config = dict(
    d_model=448,
    norm_eps=1e-05,
    positions='rope',
    rope_fraction=1.0,
    qk_norm=False,
    attn_scale=0.125,
    bias='none',
    init='normal',
    init_std_down=0.00216,
    lr=0.000824,
    weight_decay=0.14,
    doc_mask=False,
    steps=10793,
    dataset='wikipedia_en',
)
MLP neurons of a small language model. Each row is named by its layer, matrix (gate and up: input weights; down: output weights) and neuron, and shows model dimensions 128-383. Each number is 128 + 24 x the weight over its row's rms, rounded and kept within 0 to 255. Numbers have three digits each. A neuron's up and down rows have the sign that makes its largest values positive.
After each neuron's rows, "fires on" lists the tokens most often at its 100 highest values on Wikipedia text that the model never trained on; "fires in" lists the words (lower case) most often at its 100 highest values on Wikipedia text that the model never trained on.

L6.gate656:151089136130110139125100136084133155125183107121112132094157138133098141146117070104131152104170171111105064138093106114156147141121151121121126120196110117134142114073121153114124138146133128100154140124140090153144141134126123146157103111123135144074183118115102118119117190093154142114137135144109206102086107129168156134138169133110096168139086124141155174114166131117149142179092127155105110092126130128173150109136145106093102116096140131140099131111125089135125113095120142138099137133109089114142139141093157115076124126137186093122152143144139122137147123133126126088127152122152098117151126086105145130136141117120141108099119127132152149059151134104093136144104106134102133142115116161142151111154114103147118135117120109126096146158123148094111126122144130
L6.up656:107138133154137148137143114139135128152146153140128091164139163119102153100101122099141134155104102104141090137139127143094115098139123126124189160154107110109138115118060168130122162098117133135122120142106114136160172137123095112104177146096131109170138147131057113130160103098123115135133088124122139141100088129163143124117111144116174117115129121147120173117142167083123130139117123141130150072096148101151150121145109112119072115127150115134114161153136119134133163139162139105146090091153086106134113121119115118121109146136146113176146169137163136119128148143139121101147119142122144094113122116136150178114146130110125171160125119141177136127118143090118133122174125137113132108154085164122111137146099179123157127134114102127106161171158135141145159139184135
L6.down656:060112104117102152108124088102138090115178146108091140107133132134147146128107115125122174117111159133155106127111136108081130131118154106136078109152088099102146148125153087134129149094156132156127151129079138167137151129135142105151139000158121121116144110112092149122101116131156125125141131148094166132152096121141124116113140124133131135107148172124153130127142141157140139131137137145152129108137158159137059137167086097145126127146120152129128149142124107103119110137068122116112142165105109122145133109142146156100174075143131124155090139140141088119163110110135117126109139131112106111164150098085117136143128148127129106080163136128089130108171126140125109136136173134123139113130088106101131140161115160127113146162049100182152102146155151141105141131131122
fires on: " part", " member", " that", "man", "y"
fires in: "part", "member", "members", "that", "chairman", "deputy"

L8.gate990:154179154176160111126111125115136142120178139161173129149091113148169102099191122119161151126113122154087146107103087159151087122145107152125128127077132112114096169134127133121098130148110161146103168136130136119106135106126085089127119134088155118156140114133142140111151127127130114125146121094099144086114099102115120173125108150118145104130132111159129164107134107109143149108157112162140069144135159110128119142116144111154094111161091169100088117093096101164141096118141103100123124090138148109123131120147136159125159118156135147136119079122098126132123139132129151158121172163086095116090143103143165098158129177146095116135126169131141115142126111114135155195116085094132115131174160135120150103174154119106093130109080128147141140168137122143127158131124155
L8.up990:144130115079119111150132105149102133089115144110135102144151149152061103201118095135149123158140148108077109129168125159185124110160128163115118122122130129133095125097116094135134139142110123184109120142153143137157122118134140137155122124153087113176142125143147122132094110130157171168082169126131110127091152120151136111123110175105171093117118109130136142116131158098110108146117189141134069129088121163113138085139146094115121130144108083124141112147134113150097112151094130147134146132105094117191171129131108111125141169138162118154138105093121079099124122107126128127147138134169128096121147094102137144113152111178128144109175095107141116104127144118128116120116122125164139141145060136093119124138133126126154123140132114151102157058117142100150134127069151
L8.down990:143148196096167131136077170116183131097164127149121134122128115153121100157135129142145133130156120167085174146144127124159098115158142129127152128102130105119146152122147156127149136139142118168106152130135114116129078090118138112102129125093139176122132145115155139119170137101105143141136128142156142132144099114071179136166117149097151107122122135153110128113145102112161143119125140127113108100131144117136172133105141117162104107108078144044088129118125148157113100140143140121149147131134164129119147165096139133092138118149132115121106160166039129120082104177095127157099156142098095174137142130113134133133109173150114091150149144087156127135145060115148120167148080099111130131149148079130126145145109115100061120144078164119112118124125141118132109155075114
fires on: " that", "lo", "t"
fires in: "that", "whether", "how", "if", "but"

L7.gate303:161122143089121171134112134114112104142067136125175157098114139099140117123114137118127168124089094152092123153129116167146143127122138110138134099131148142129165071131110128173146113113138129117116092179150138142087127145131122124148157124087172122130134081123111062154137073149160125123105157118127171090130138171132130089141152130150146151143142136113122145122124112189161126151134125108121092150151114119128106124115130151115128118087158096140128130150110165092122125087113129095140101146124135134148130107128089162140129139153116144089128110138130115141127119097121164104127113104132088138113128125129130105125119116082124121125162144185150129164130132119114122071106167148091098130178149117108139154175105144135116115159110103100114128159112119064147150129161144
L7.up303:090134122148133115139113106130152090098112101136160151118118116109137105106184114111100093113143128171157144118124096131091156116193091136119086112143106168118111135134096140098097097141134085092115079159187138158140116100106157098144147130141125143156133092147089093131100149093100112137127117132146147117133157138128115164139122171144138144114110119145137107132098107131138118158126127123090079108095096113141106100117139106102122149131118137122138130114100151147180115141120139080163138103171117181120139128103127137119153140122129123154079165136119117122134126115131133115117134138172128107148115111141131108164130146118113125083125118139147115134161102144153144151134187141152104170127131051105109122171115142134129114106132088093133121141123130106163141122167114
L7.down303:106122160154136109129145146142133145107132142109166169137148139101109142116133072078161147143150106109102071111145119135150134144114136161101108125114117127125109152146156135142089103163153126156137148143134132125138136122140133143115143027155102137135093116157100140137186121125145137110105134171139137094102106149110165155106094137124117132059142147104112096148141120134152104187107137143136094147108135150104120163120134134160146120158140111167136126130079158163138096140133134055112089157126084122165135136147097203157130079151159103099180115134131104104159126130129076164113138087110126155131108143139115122139100134148148146119148166110069124153115114131099098132134100106196113128158096082116110110137108149107141135135109122157109112118106139118139144108137107
fires on: " where", " through", "s", " which", " what", "ton"
fires in: "where", "through", "which", "what"

L2.gate313:146068124102135094128099135101161075123155116096163154131111151118099166153079110172166168145131109142120103124160110103172093122130146099112162128111137121133097135174147122158160118091156106143116101125169147118108113173157127138151129126114090158115144094093124116139158132141127133098132134111145179109151127140094143155100188097145109148132161117103138130118096116177120084138136134126115114098115136115142124105123113139172115128148113109131141106179127152070135161152099123127113092143104110149100098103166105135111134157121122127092158090146116125179114124077120142101076136121106188173130110139108124113171101132169126126146174107215125139167113105146089132118107099174088183145149134132113116115152143151137147114095134117121136109165115139090163107139159181
L2.up313:113152155117112151169143133109146113074108121152124153166129128137117138154145117082139103134106101156138118123140116133122112133148122134136161126166145141108140114133076144153121125102116118140107089175155162146140102135096181145152130146132164119110128118153116101152126132085117097105122154086112132106097119116106098111110145148128093158126098141116113127110094125185117142129144093137097109122131155140098140139177058082112114110135126121121075098072119111152177139159126135115111148154112132116126137156155129104145140087126103122147124097117151116153129176135168172100103103124075161145102126135143097116162121159117089100124133072180162142152171165143113129098128109164156106150154123108132079073153130108131098141138137116086142118119148118104084129127135137
L2.down313:111111160110125114174139129123140100135086120103124123154152120120145125148127113106110130142122101152103128136177082134136118092087138075130124142093116117112119154123105091142134129108159115121095078136136136126115131145143110152135179003092144135106119100108132126105130111127138095088132136099141131112124082135110117156093146142139087162131120157122122147151130142190120121117130082135128117143145083142112138136121122132189128133122132135171119122087145157084113174181120123133101111132098140131032115149129115118132135119125100117076132107124142129168121132111146126164132125106094134129096149139158107128182106135103122145123113103161086186137125168153126123133095122173113120128144102109099133090151121115125151094110116113079141084130132115100080117129141134
fires on: " local", " German", " different", " European", " English", " British"
fires in: "local", "different", "german", "european", "english", "british"

L5.gate307:132149157138161123107132101136129096110157106138108155085112129120123138123120076163138152119111151103130107098122072141110165150167160152125175164133118123123159140124122137114149151132110101124130142115113114131137133140128131112095155137098152153149125103117135065080151100105127114124137127130130116089141129092149164159158108149122101089137129138164137132077103111122116112105159118115121106097129116132138142132112130118131104097130099115141084150173103179147182136105108117152084162130093135136147139086142170179106130128098141090079103124126171156112151117109136082095123119141118104148143125102148164117136103133157116097105096123111163156089137147071121130136099124157120068166139134119115120113118128137165101127141081136113136151132154188134124162109135109
L5.up307:126106135128134075121111118120161136089149174150091169150112125157132133160121116149152162139120090110125137138145152083093095101133150132131114124136177118120122150081158101139145126154139095118158126081122130140117132080145150110102130126162159158142123131144125114150150131078175130135124133131119143120098102133075091095125126099075127105115118106112134175131108139169112118162130150120154155124123156147130141112112130160115145136098157085112084163085110139138146100125115086125133141121138139120154124139102084105114122144185105128097132123128136126142108107113159112146150148128125137124106116149146118137155125160153144147173148096119130104149109143140101135156083095114074128079118099120110168149163113114124158132133140105148151089119130147140123104143081121
L5.down307:166140117111112126163128136162084109079133118095139147128088128120117124121121113132159133165119109128122129090125129119107137142085122151126117102127116143127085118096113150144138154121139121142068147123099136145162158104131155141125129179124136128183140173160112112151146112108107148111160101132169111126149133145089159158157121110147157128154134155086125147098125143162097092150158130111152164120114146149164143134115119138160184111158100145143126169095171132113143106143092151148168144157128175164171125129130119120118139127126104145155155146132143132129119105148160082120141159139125129126136123139146097135145118143164182108106128101106207115125138173122152144130093121119197128099095104114110144169161134124083117110127121121108111164136125140111135125103127099
fires on: " of"
fires in: "of"

L6.gate197:147144143143114145114103133137108106126107140140113100116122110125153121126170109118142152132113161175141099157154159131147094139135111175119099136125074136119093151119108123112093140114072133150109123139109137155111114150157143122148102146180153136139077133140124127138113092150119136160134124100132105107159130139157150089122156144093121135115148135106147156108120176120133161110132156089091142142122121139166133097118143144129078117126135180099151097136134085130133120145112075119129126091109112127143131161164133153099135151144100130161134118139141100108098128140102134108163166120100132113131163099137146126136129146174149177113127133130160097140133155145128127065142136132150157124114111099158139106181124099125150114176119162147108129139131128148134069103097113
L6.up197:095142135132118162123130106132112142094129132110141104179137108101126165142157143110162145122155139123157138138094131109147171130131147132102114177096060131129117134177145158139140147085124137155121133144101103128118153134162120112151136104158084140147147097117131157139113162121138112133107110077146186131137145086103178092113099151136123148136111113114158104128139131154148176121139113160132161161159136122151119101113118138119116143143144095120120103151134130151153104088087074129132119109133091130187184090125114175096094129137097124150108138133120141146111131108121158155137167084137129127123113090107150137154173145125117094124170147133122112091095154112100117162149121130097163082108097122138132129145120108140180122095127130103154119141146157101129109127122138
L6.down197:130128042106087141146114122147088103174145163164114141121122125141108141145131135116109143122166098153118100099118140106096112133101105136172119101116139145141130153135137132140134144120157125079117120148127135152106103145125118142123171118115135115094105136118122134102140120137147161113123121126107165103136081098108168126099148081131160127141106150117115139165113166120179123112142127144129122119154138110131147139108152145147109121143112152119153131146090157162122158156106095087127109130095146142095139146152070122104106142121132097146145145142070113128144130109132119129109175105135131167136134138097119141127079145122107080155121057120036125151120157125143127132132120099125144092128144168085120106131118174120105112130154124127113174083133114127145123142128151
fires on: "S", "K", "U", "ev", "en", "rm"
fires in: "us", "isbn", "usa", "uk", "chevrolet", "aus"

L2.gate400:128160142140141156151139113098158114123135191082131153158114135123130134103125126088134162166100140106121107072119086108091171087120147150113117100103126079138155169126167124138176151170125094107104160092106115164128096129116081120187143133117126147107138115105123123116124134120134122127129124140126148134138137140139138105151092113139110111134140161139139121151107084131124078122153115158152103114098142092134084138112087110164122104123133174078142134127116138116158097089168131140150165119135102116110156154111117150119140141117140120126112098169133170129122129152124111134118103115126163139143149112127123160118164076145126134083137136115143102149166133112150137132143110165148148171118115117168144125149114097106145142111142107111122098150119122105133082127118148
L2.up400:166126142118151144110105132114129127127131172128138153195122153142078151111149109119128148145107119120148123108100103095117163137085136186118098131092117089133136135137156083133140144175134084099128136115140124144115094120138090116166122119106117139082124136150111113125148154116102134137133102151147136165109133134134154107130106128132121123133127165119159144138088114141119164139123117184119121091118151107149059124123061111130157121121117138127148140083107139135114111136118198138110112109153123097156126094123091113096120140139119102138126097109127158159117101125164100105165067103124161133137169119137121123144140107124127128095150113103132101154148107148125111081150128185165121151176120105144125156135125108105123154101137102089150144114122125134119136157151140
L2.down400:138117062129124125114143144121124104108142177137137147151129110127124143120134134109162140128125121101174119101107069118078128088108134136122107142109083081132147130101121091126140119100160156138127116100103102138140120125163129144142157003112127128119136098114126144110109097134191127125132118150090157131128111121168125097132142093171132132099124157128139146129102133091148143126125117177138084108111139111116117138148064118168168110111106168084137136112146129127140105102157149125154147115155132124117114145133160177087121126129134134128117048082137125132123133134108133120109129117154116149131166116088084143101156106123123119090153057109091136143165117091134138141162135187130130156132095145143175153100140124090102141108153095114176154130142127142108148123121138
fires on: " part", "ung", " sold", "man", " member"
fires in: "part", "sold", "parts"

L5.gate742:183087146132168148199116129115133154133120131108123143151093109129134136155125155098089177116153118158164126100114128133125144118148073151110156112141112145132134114100139140092140108157117120147164128130101154122163129120134119171117166140167118142115127148109132113151098115139131171116167146122087103141113097143182153154110131144119148116121100161123152129126104116141113079070127130113175128092102132132116145130124114121136156117174138107098138113156159155154176125135079149089146113150115121144113135125113137117121147118127128108100107118112128146104137148139110148076147086137106130135085101110119147195113121109143130122107122117153131144162170180161140078116093089135138163106131131124122126151083158133174160134163159081085111175157107117093152114115172131
L5.up742:169140137126116145127101121169126129164116121104144143174129102150153090145107162130139112157108143159135139137118153162136121122113123166103126148130111106123141164139155167136089102125143158115175125127094146109182124137147138119104131107131127131138144067118141119140125118120134162130119157144162111139130131117170163157076120166127185183105092121138142117114090099122139096087115150107116130106087109106123148112103124161076151105143085101130113115128138122121138121085115161093133122065109133100079124126177122114118125165131097177091116124129141131157105153110133143123163123104141157098088135097100126114150110159108136091120155158158123147163144141143096105116130144117114142120154138102113158133121115129120142150163122142122152175149090108130113160165151099
L5.down742:130148064096141135174097124182106138147125136130147101118133109120112094141120144102122127168098158095146107171133151143114103151126135132158108176126151145115151191108138160143144093154105161105175112091139163123140086104123130119111120077131123104118155104168149123139122099153092106110154114148120160149161120090125137107117147134136134135084119207117140125145091140130148116120113132127133135109172134143106144125088124125118100120133125114136105100133118106156170095116082173125092125128108117131129165112133129141129120166117125134113127140127051126150084109082122119129142134146180127125143122133121103106166120117082123095100124127126033099136148136158076124104113125134070156099119135142123098146130130104176166148139136147135133109061099121134104129141114085
fires on: " U", " United", "U", "or"
fires in: "u", "us", "united", "uk", "usa", "utah"

L5.gate1198:080113176080122067149103149129137115074162137129159153110116099137129167121136117140152140127135139158132117096120094132111118081151153116132173146131135122118134092149139100154102155165102111141077118127126130125136145127121113147128112147104170081111084184125123117117141130050152114136140119152134176179141124141150125135156088118108119129124115120155140167162092159205140096127105109155159120091112121085169159144125164160129145106148117105137126148129085111136154137145128093110106153121155136112116106150159135132106174133090105118108110166187129162137179118145104139145097128110133089101153136139140133160145118090117165107162096145133164101146108133104105101123138105146099095116125175148156128128098111113120116173151125075110142160179089107089133151106124123
L5.up1198:130133155112147061105159112104155100121111069155095113138100097157123146137085093112125094138087124161146145101142129141126111142136173129150138111118125124116138120107154124138103115123108117104129148109130133134045113121117090103123111145112104108163134142103162106130145142101191140121142119172115095180113073110117148155142139098084146123122125132099118167166131127119125071135119114131080157126117115159123140137094121149087123124144132123139058113131143120137109085141108134149136150133142135110180114161140134108096154139122134086120094106153151134153146112173157128138137154146089180086123133147131153178136123118133145119131131120105145137147100137141103116178135118102132143124088147130087091154093132122130056135113125144093148123133146121151136155126135144
L5.down1198:096072096131103121150100173117147119093131133131143087140097127135110115137116116196134157106114153094156141136136135134145125109163109153148138141107135129112118110084129152135103117117116075066082091128118154160115112093098154124134130040142164126113092156151101100062154128116141141160127153125128137162113134141109099136151102105105138148138102126152160114115144153127150113117130093110134151103153134125117131164089133169134142115182099125108116087117122154126144122158091143146110138157140130124105135156119108091143152139118138129142108156106118141124101120131150097119120139136165139098131106121155129111158127189160145142099111105105062111166124120100092104119114081105121084104134125138148155111101107166114147167102094117132153054148134113135173121151119136
fires on: " of", "ir", "ant", "ent", "my", "ian"
fires in: "of", "girl", "girls", "jimmy"

L7.gate725:197126158143132098147138161155101132097101099119125088102128124160131090118138118110093128137145135128095133118110086137183122151153136151146103142141145114138127127131122148157121092123114166130139157190111165112133149133138075143123144133104095130133122125108159101074113150119128114141110132124116110138086153143136158159126101143085147143130117144157139114099164125089121127147149096132126111089097171091160113132110128062077096168149129130142087098164106173177094119162103119090094118110095139118080140148132108126128132130177155157112175163113149126138131128101134132138143174132102127167148160131123146096119131104044109090069151134106158104133110082101128168166129138148146098137156156128123136131120132133156137139133095143107152158088148156104148149134134134
L7.up725:148145117105098155095141118151136123138138138119152087109098116141168146197134148120129138138127099127125121075155124146117112116109092118152127144103150125150114159139122142096151115101123162120086175136147175150095131125101145131125106155107132161123103174131104086126152169122117137129084129127117130100114123093124136168132108090156112088175127142159148106124148142190117127113087105105150118130120104154117092083096184121136113125086143146123089131169133122118094130111144119128111096118120159155122178144121088087140126127170151138125103151122154142162180120082129142144180167181088116120133136133152154100111143144132127164138124187153142086124086114141105121123149165128166116116139117117127143121152121130142105124125160114106097143112115118156151120198144094
L7.down725:129110163127148103110129123093115139130151079163146153144146151101116134111145157155123073132136143164091131173158104140131107130104131169105120121111111137084111131136149102168165126124109099144141137094144117110105130114148150118124132000131142116079186071116140126119092150114125103107130112113148123132086118125074142111154138153103103137125142113128147106101136111123162146146107118139129139129168118126117117124153142151140083132145137131130088105137139143139128169126145119095128142113134162141110120160099114146117094093120132089109159147133115126149153121136107104154094122109100172133116133147138126150094140113119161121117166111100108136143133092108121137115153122147127090089175136101134138112131105164106124136149014112125128114156141129099103115135124135
fires on: " where", " when", " which", " time", "hen"
fires in: "where", "when", "which", "time", "if"

L2.gate234:090157150099134149166106137123097175125148086144139115139107133120109141138156102137155136079121110146157155174149111143162156136150136124124104153175135094122118099158138117140124189156128179143137083111132133180098140107113120158142133125148148123133085129118158166113155134093119087127102118201129121093120140150115114112157106133149128169133140108124130176154126130116103122138088111121111136122133129195104141115135074167120100105138114084143113127140105087132131157098173126111127100103160160126149145146130108131132099107116133132112086128110173116159154155100123146123125146104105121101116163127136129104099099098148135162100125151179133135150154131156109109140090133134166118109133110148122137107095121138084141118138119159123127134155136106107082186157171116
L2.up234:105107128100073174134133137125108145200119137125164147113117165137137155145110100127179117117136098105120131140162093140158148169156121123152144117075123159117149117138137104077154162137106097086107120134120103149132142113123135102192112146158136147146088151147164134123130156079139143095070096089161097137113168142130161089163136142150120152164134140148131121166128104089150142111120114144097136114183128156124148114138154112088105082130115116135115114109112143099109128157114153169092145130108128121142127160135148104103145125161123107144138096071135164160107134125129153106140068137124152087128092100155121100175140130166161088121128124150118112115077101185116110100129125116115141104161138143167116141108169105139161144121130099136100116146099149102107121123135161
L2.down234:105114097093138155153185131147099126133142090114137145157138103133144136137140117100121109119134132126158125154159111123192141109140090162139132129127134133141131133125100105143130159128113136114119115122144151154100098082162113097150095195129119110123069168136172112123128123068117124134108136165120103168109126144095136133143127145146134149145152132175132122138101167077092147118092100121149132116134135129139105155116111138119120109155095092154124136123111125171121175142132090098107113097108089091139125156137091132112141159129109131132106119112107151180148139093113142141145127150078124106096113137170122094127116091101166136100093163140127154129103125112130120109108108112167126161181100092154169091125132152092084112135167082125098115114159130136073137160128104
fires on: " The", " At", " Ab", " His", " This"
fires in: "the", "this", "theatre", "historic", "atlético"

L7.gate266:164181157092130112153107120090172141130112170119128112104133111132135121146133081113101098118122128130123160092131135094138110094154150099136102100132131116137124150161095118107170109135123156144117113122154119157123114113140104126102125104126156127107083103138140080097109117149097130113149147119151155080077138137138082140152142159217107113133127154109091154144085141105141107153159127126126189103141086130097118144086102111131121133137141154160142141125153122144134085134162127147143150122151140132133137146104116149138119120108186144144080125113147129141123107109155124131142178109120116110160180081121148154105140129142088089127149087113122146114166152108140141144118119129163142141123153136154110104097147154084117133173074197127122119146174107097117120130134078
L7.up266:121122078125132127124148128075156152135125094110111103095114141104125167151134148120127105130148163105078113139135122159081088119134125117121101115160146155148149158143129137136090084109147152160123122098122116142142144123127109168125127132131147139099104143135125127100112114120151110147122128132132136125146113144141082145122127129116128128153107113138172133101148134131114159159145098093151189162151120131130114130114126150140086153137167191122133132115129116153121108166112115118120135135147107126146134174127123139151125153093085107154135106141136126139141166155126083112170106107112101141090102118142139100162172134121135115128114155137127117095133148150144141166133146161121096086132151132147169145124078131151165119141183131098118097107085139121120118097110152
L7.down266:120156251140161135144116129110120147098133160149163156142112143128148111092092081122120135133127135139174134131136121084139148130136137131130144122139129074068112099137101141104146163120116131128115096100141108122152137133100143095118124109122154098103148098103168132153107127144110163079147116138124111115126083091134179132145096112155109140135144156120128136135138133140137142099147151155136115104129075108093155113124129128121168130144133141098128133152149140128124156114162108125155150087135161115133091103130094148131126108104146141118118123123135126134134134093110154149128128090141152131134147150103133129108078121129127104131098080123069120151107164119135139104125111125136140108137113147107124181111121139118066126126062147162152147156178124127091131143129106
fires on: " one", "ship", "e", "ck", " League"
fires in: "one", "championship", "league", "soundtrack", "cup"

L2.gate1181:149143142111098104163146157100126168146154108151087136124099148123177135137121120124172146149122104131172169090135107176148128108127109107144103132152110118137124116121107137110130112062135170084160146116135105134098153092161148146068131093132069178105125113124174135083115152142102073110116087099122124095132106103097158155183118145109162126125108152167131098127152124133125163131105119134155127129101136112125147166118139163159155103155121139117101100097113161156135127081129153115112104098124135135136083122105176135142127123152134094160118127123125103158143148119146102086151136120109127130127134121134170127126110074110112116128114153122106144125124105093133117114163070102114076108106092122144162145142160146148157113137153179160136145105162179083131138107135125
L2.up1181:159134126120077112150127124100167144152139121143129165130113091100113147117115118099128128149128113140165109114142145182156154132133085129136134090133122136138131137136128185131167121127161133112094107089099119159137123139130138094133140114124093105122141137093107112141113127146101157119165086136160099102117136154139119103130133138093115100144118113108103088157127112137153172117116141137087162128138110118091105155149103147099110107152115140112143113140072155121144134151082150130067177119120111099103111125083099148101158135123106165107132104105127162128144162143089135152122129114162146114149108080129128133158130120145141142147130106126117136122137122144119143103137131106064132128155169154138119130194165128155198171113124122143101117146143100075113074098125128
L2.down1181:104088091110128146137189179158090124138144142101129163078142125108110120135121109138090089114126162121091105140166125130118149162142173135129131095120120122126113130161151144118139131112131132113140157103139109113132123126096125114097145255121124130130105131108069154136136125129136127157151132142176117134133114126123168142139157128132163111139102170144137073120123139130115134131127144096127130124098134093134139083106124130125129133135125139121095123129158102162127121104146143114101091119096099150128116121140068150125111106145129092138146151119102089141104135077151074142141155140088145123135115121106143142133152096112110098117117152142104088112135109097116148082090111124160138121114108174140107159137095126131131064110203132092124073147108087120150141101155142
fires on: " Island", " School", " College", "pi", " or"
fires in: "school", "island", "college", "islands", "or", "university"

L7.gate982:122114135142137117159097164130116084118110115156111146127131116120138127165212131156122125116163148151140124127109135135163093105159127172147133120144137171084132143166163083144128128119124114143137136134101106110137144149141143136148137134123158066092158111066099113145149126130133116108129080167112161137103147128122142106146127145146142133128124139101194108129129137139117147138147161087133133139104162112137131114145127126101105161107118159089112111105105132166159130096122124131136179110136139145151165115145102130089092121142112112122136101141100123135138123144124106092140174133137130150174130067142119124117120152094122168107115093143159135131145135144141141131139163088118156131107094121173132114139094118117147128132150080150144106120115107092159134060151126
L7.up982:190126127085146107124145125094133126154145104154122116134159129135172176126159143119097099130116121139116099156100117150170141095132110156136147122106103147137161166107119089205140119151149120090124101124097125159090180102120137174164111146127113092141105106115120139177145141124123124108117115102104116157113128125169141113118130130109113121155126172135131104148141122101170136087118102134141134111131172093112152136134101120134137151155156137162095141087095126117127133108144146110125103124121144127155109166170098145116156094127093111146124128091100133154128157092100128171115113131127137158132127151168165152134149165104125138123117121131135123130149124130080118110119173132144140133187155130135061116105103119135080192131119121153128089104106099128173165113155157
L7.down982:106134169115144131168135097154108094113123104138101112165132122151164126108117134105116073104152100069117132153135167125118127116117136132126143131140172144123106101141138118096093112163150123122129146087134149159128103135137104115122133043129140146111160163104130176121123115148141123149118108095141143122136139151129143118140137111129111128091113114077149126131121115141097147096162146117107167102133165117087090109133132093131104095109196149087132136159091120124183135141102127052130136121140132134107150111118182095148120108108109107133162111147154118140107113133106148108124122153113170122135136133138110143175139155138141138137120143157080117134090068159151100154113140120142133156124118121159135112106105123135128093131031095139135108099157063091139151152091109
fires on: " former", " known", "d", " after", "up", "ist"
fires in: "former", "known", "released", "after", "up"

L2.gate715:163118117171087095126108116110145131144139101104152139144133116124135094134126092100132148126126124157138169142125128127145122096154049116151120134091117124135110145117151123097116100086145142109093140159108137138139121114102113121114144146125058124122116115132123110162104158128107101142099138086139118124110120138138175130108122124093175124128084136148116103117117104115130130116074157133116121168129140133130157115157131150091165098161107147138120088118096087118081129118143160114114109134105159087102060119124106111161139096113127136107154112089123107158124177121158094132118110109140118127109146088073125102151130130133124127138123148127131113107134124166130081092101133127114079099164162141126133146124169106121109087117136143043122104114138127118129129137117115
L2.up715:125160135176089141136109118118094140157155097084131139140117101179123090124152143116110149147135170134144148121133103156173097092124057153142127157137160131146119131114142138090131126080109146121130110123168159127106112143088123110146151149134090137128121129083127122160099100094134101115102155054108090122113142135130149120074106119111159122134126130121132083091123097158148102097054143128116135194153141110114134128159149100132083115179130138136161078130098108145118144099123155132095129131095140108101073116117153090114147118137147117148132086151129115171152142128133112125114109117126122102130115112138133135130119114150125122110112176132135115149140156142100089085114123116102129137147131154153153158132183099121119093132132126083137136096133152106142139145080124
L2.down715:166105095156087120126130123089114158114102127109118167139117098118121095158125132126139100113131155143140152156163099143143112087144067132161137142106117128131136141124133141136134145118130126110094109140170133117126103126111137088143127082161108109161120129118123119154137130121137133116085155090124115098121108110154141121105142124139138138141107136114144104065105130113144149141099117156130140163113129161140122128136142121093105091166161173096169095142100092078128138109096150120065124140128142107074067091119135090124139136156149123166142101127121090142119126160123077128112108144119079119130102114117112116136097116142101092168114165117103104134139122126139128073126089119079092083143124133146146149150150104103108057108144110062136136102118151152079154148101136
fires on: " life", " live", " Year", "ive", "born", " education"
fires in: "life", "year", "live", "education", "born", "paris"

L6.gate34:161153143130120127167128117124150138117104097120111136139168167084143113130129156112126160175120120146140188112137148162114104110146131162127153153134108122097137123128133160131128101120119134153117128177181179150116093151120106171090157139130131102082123128076108102121149092124153158141085153133146099142083104156117147151100118113113130166109103143121132103124118143107136120146085094120104124168139120142094123167100126133132119151077119134104114112141124102137121142122098163173102128123129137095128122143161122129125084176101109139155110145137128128130160094131159126127172153120117106104148150144140160176113101108131158110131141104122131198151133165101108108109090120138150148099111169161133176135110106146132111105150124101127137091121107160112111122137163108
L6.up34:140151129132085150144172147134121121179167140124143129117132157117155127096149093131156059111153114116129148092113107147082090129105107152112122123106139122138118118142094138142130123083131145126122132172131130145090080145152111141073129159134127142101079108158140079140125143120117064126152153134152134115131128108135149139140173111153126145140118158146148093100147140108075159128110140117084142136147130125153109099098101145165131128117096153125102098109131121119165118095098090124081150131131133133136168122108165138115112116134152129115115111114111104139187083144131124139137127102168136114131138143129172121098128134090144129096075141130142141086132140104121122134118122125114153183099181159111165100136110095117118132193130109084167148116115132160097116138160156
L6.down34:125126230130149170108125146105150145141114150112116140114135143115148133124124145116119104133128116138133138125155143107146144136134105117114143167116130117114128119125135104132160139124173135153135143141122116157117122131151136105120150000129142162105097143108117099121131144110126133123143118103152108121131097129134175137164082157120106109107102067159146114116136167128109116117090139117108135123157098147116139102087138110134112103096144109121117146122125142137125117110138101148107127127123182135130138131130123140124116140153145124104128096141129093128113123130146143151158116141117111128109149130130125148091096128133112127113083129143000200154109140120133151113144118133144147144127169144113129140122124099100151100128054115145119133126122114105132106163146129
fires on: " The", " his", "The", " His", " the"
fires in: "the", "his", "her", "whose", "she", "my"